config = dict(
    n_layer=12,
    d_model=384,
    n_head=12,
    n_kv_head=12,
    head_dim=32,
    d_mlp=1536,
    vocab_size=3125,
    activation='squared_relu',
    norm='layernorm',
    norm_place='pre',
    norm_eps=1e-06,
    positions='rope',
    rope_base=17800.0,
    rope_fraction=0.5,
    qk_norm=False,
    attn_scale=0.177,
    bias='none',
    tie_embeddings=False,
    parallel_block=False,
    init='uniform',
    init_std_qkv=0.0329,
    init_std_o=0.0329,
    init_std_up=0.0329,
    init_std_down=0.0,
    optimizer='muon',
    lr=0.0136,
    lr_mult_qkv=0.5,
    lr_mult_up=1.32,
    lr_mult_down=2.0,
    beta1=0.9,
    lr_head=0.00936,
    grad_clip=1.0,
    warmup_steps=200,
    schedule='wsd',
    decay_fraction=0.838,
    decay_shape='square',
    final_lr_fraction=0.1,
    batch_tokens=262144,
    seq_len=1024,
    doc_mask=True,
    train_tokens=1196000000,
    steps=4563,
    dataset='wikipedia_en',
)
MLP neurons of a small language model. Each row is named by its layer, matrix (up: input weights) and neuron, and shows model dimensions 256-383. Each number is 200 + 30 x the weight over its row's rms, rounded and kept within 0 to 999.
A block is one neuron, or neurons of one layer that tend to fire together. After each block is what it responds to, as a language model described it from the Wikipedia text at the highest values.

L9.up124,183,209,227,167,221,145,264,145,252,174,251,217,217,174,151,178,166,171,221,194,197,208,200,191,229,197,281,223,195,203,183,205,125,252,157,197,123,196,166,232,220,213,212,177,192,183,180,186,221,205,193,238,182,215,206,124,164,189,170,236,165,218,204,188,165,196,207,167,249,200,138,211,194,194,170,197,121,260,178,192,224,195,205,201,219,204,214,227,192,214,194,177,278,195,205,207,186,199,140,226,158,173,186,250,201,194,164,184,262,191,234,233,229,162,243,205,136,185,214,176,157,180,257,207,291,249,230,183
L9.up364,212,205,245,196,194,224,166,171,195,213,225,229,192,213,167,173,241,232,179,160,187,204,223,211,199,210,194,199,240,172,197,255,174,199,247,205,220,165,200,220,211,201,170,184,140,158,187,225,202,192,207,287,210,190,212,155,188,223,153,263,209,169,197,202,218,155,190,218,188,152,205,226,123,211,214,195,107,209,193,217,207,181,207,150,222,250,161,165,162,212,164,243,272,230,224,172,237,249,205,190,183,171,220,195,188,203,219,220,240,198,224,243,181,207,239,209,233,228,191,186,131,169,159,157,228,200,199,163
L9.up1178,210,190,179,185,214,222,229,171,245,239,232,227,244,195,190,160,207,190,155,170,244,129,177,250,181,196,207,221,177,210,244,181,170,204,230,185,188,173,183,200,170,185,220,222,175,188,207,252,239,232,210,239,181,196,183,168,223,199,213,248,259,186,185,243,236,196,168,210,231,217,196,213,206,199,253,239,202,208,211,203,224,236,157,192,153,235,199,217,230,218,208,225,218,177,218,187,213,192,185,208,135,200,221,277,169,199,162,161,177,166,227,237,153,151,196,202,198,167,233,221,227,238,181,222,243,196,240,191
L9.up1532,207,178,214,222,195,186,222,150,243,197,249,245,232,147,144,167,228,140,211,212,233,147,215,204,209,186,183,235,187,153,227,192,161,190,236,214,198,192,160,243,201,175,194,187,179,216,233,152,225,207,215,250,242,197,150,204,204,207,211,185,207,141,213,211,181,163,186,211,195,174,230,206,231,215,186,134,211,229,203,226,168,160,166,205,192,209,204,192,171,243,235,243,222,194,148,183,187,244,228,267,182,207,144,222,175,185,172,202,209,173,235,194,200,194,205,198,202,226,228,198,251,200,151,250,207,221,266,186
Start of personal names

L4.up673,152,219,194,187,189,220,226,194,177,227,207,269,244,171,198,266,254,191,203,178,162,168,228,166,221,203,177,210,191,206,267,187,205,210,161,206,204,149,205,219,253,213,178,201,174,214,179,161,205,244,161,255,245,193,183,157,199,204,205,208,182,145,176,275,178,180,237,200,204,227,205,219,131,190,229,171,261,229,184,218,172,161,218,193,217,243,214,177,206,246,202,228,264,236,198,192,183,238,191,247,193,207,232,180,101,222,224,174,153,161,260,165,198,202,164,208,155,228,221,203,233,199,196,240,239,221,205,216
Arabic name syllables

L4.up616,180,268,199,160,282,177,225,248,177,165,282,189,200,200,212,194,151,220,228,247,195,216,230,155,219,179,209,204,155,236,215,180,243,220,195,145,210,239,206,154,176,233,115,209,234,151,147,179,209,205,224,215,223,241,179,205,159,166,185,171,203,205,195,180,242,202,148,196,193,210,181,209,224,183,194,249,218,193,188,193,176,195,173,235,150,225,230,248,216,250,191,222,201,178,217,173,213,180,213,218,177,177,217,210,173,226,163,217,143,207,161,247,158,192,213,192,223,229,218,215,243,229,229,193,164,213,191,150
Proper-name completion pieces

L8.up392,189,223,236,148,182,268,148,163,173,222,192,290,226,181,191,191,195,186,201,174,224,211,168,161,157,188,194,229,171,225,150,181,191,225,148,167,229,178,185,268,229,210,184,168,213,176,227,170,215,267,214,210,229,223,140,218,207,202,152,215,174,164,208,185,175,181,243,212,196,147,191,220,161,140,209,163,256,182,219,215,214,186,149,162,171,234,236,206,178,210,228,198,198,172,283,201,144,197,158,235,194,254,161,226,184,176,197,172,187,200,212,173,164,195,156,192,163,263,183,215,249,196,204,246,204,232,191,232
L8.up671,181,194,218,252,236,111,211,171,161,182,191,253,213,186,183,176,217,192,217,206,195,161,205,143,171,157,137,165,202,173,178,196,231,209,224,237,176,192,157,159,225,215,188,226,208,232,186,222,164,243,171,234,230,172,199,238,142,252,224,198,181,207,194,224,158,204,151,183,217,256,211,202,192,220,243,169,177,157,240,203,190,171,211,224,216,186,207,249,226,214,189,167,255,131,203,251,164,194,232,189,224,260,216,249,221,157,161,220,200,241,206,174,207,240,207,224,198,187,227,155,233,165,227,190,237,236,179,234
L8.up780,173,214,217,202,243,192,247,257,213,229,197,215,177,228,157,197,160,182,233,203,169,172,184,180,217,224,166,219,180,203,182,147,218,228,187,144,195,224,225,181,214,187,164,213,204,169,241,180,181,216,179,198,185,195,253,209,192,179,188,191,181,176,207,207,199,198,197,245,132,241,211,215,241,203,244,201,197,156,227,190,187,195,116,190,204,207,190,197,171,247,218,228,225,164,303,176,200,193,180,189,150,200,251,198,186,217,121,236,212,261,184,246,204,196,179,202,177,162,222,194,240,172,170,164,200,217,150,137
L8.up1285,210,207,205,170,236,215,223,194,200,223,235,254,202,243,232,221,202,162,156,220,173,182,216,157,157,216,176,189,171,161,241,183,191,143,217,151,226,205,244,222,277,130,212,190,201,184,163,153,253,206,203,183,227,207,207,169,159,190,199,188,195,177,189,238,201,257,219,193,173,197,215,221,228,182,216,212,237,140,173,220,183,200,202,196,185,212,180,233,189,206,186,176,188,222,257,169,175,186,231,154,167,174,209,234,179,228,132,220,201,176,175,253,241,205,237,173,162,179,195,202,282,195,179,168,217,195,183,189
Mid-word proper-noun pieces

L8.up137,236,143,176,160,235,177,241,188,242,197,210,246,260,229,205,189,154,195,188,176,190,229,186,226,207,213,225,212,183,230,230,187,178,214,187,185,207,144,175,222,177,238,183,203,218,241,206,185,210,170,239,224,187,264,127,222,228,226,183,184,185,189,162,240,181,187,213,193,173,193,206,213,179,223,172,177,162,208,199,153,200,156,190,171,164,210,185,178,218,205,216,251,205,211,201,225,224,195,176,232,138,172,219,132,144,196,259,200,217,217,212,239,160,206,197,163,151,216,203,181,194,243,152,225,247,202,273,172
L8.up239,175,130,260,255,199,227,228,202,172,195,203,193,208,145,195,206,152,208,245,223,225,151,210,222,193,203,212,209,152,207,163,192,220,176,228,209,231,211,184,229,146,192,201,238,149,229,246,207,229,204,211,209,224,176,168,157,185,237,219,177,219,199,211,223,228,183,196,203,146,204,161,179,203,209,221,214,213,225,202,181,228,207,221,199,157,238,207,173,176,204,183,177,256,193,219,180,242,188,198,196,278,176,242,192,264,185,216,187,265,183,190,230,161,194,212,182,182,168,213,222,189,217,169,243,165,209,228,166
L8.up587,191,200,270,186,208,252,142,197,214,201,242,209,244,253,207,203,207,178,206,179,184,248,237,171,172,228,231,177,253,232,209,180,179,203,183,250,204,183,154,175,216,204,237,161,238,212,162,192,193,207,166,158,208,226,267,213,205,202,194,192,191,154,223,153,250,140,246,206,173,245,165,176,201,233,214,181,158,212,187,154,178,157,230,175,176,188,179,169,253,216,183,236,165,177,209,193,182,192,187,209,185,204,187,193,220,168,225,204,189,208,227,222,229,312,249,175,206,207,207,173,247,218,204,206,209,245,191,206
L8.up869,234,159,233,235,193,236,207,198,202,232,267,173,209,201,211,201,245,177,198,199,175,198,221,192,177,189,243,115,158,178,198,232,218,206,164,204,216,251,183,203,168,189,199,176,177,207,217,224,210,219,191,171,190,153,222,194,268,191,204,235,209,169,206,245,183,190,171,241,154,214,227,251,209,242,161,160,155,206,239,198,194,154,196,196,150,201,195,166,212,207,145,191,290,279,218,113,255,205,138,247,194,167,178,199,201,235,189,240,239,218,224,236,165,216,203,189,200,235,226,209,195,244,164,218,227,197,252,167
Name-initial word pieces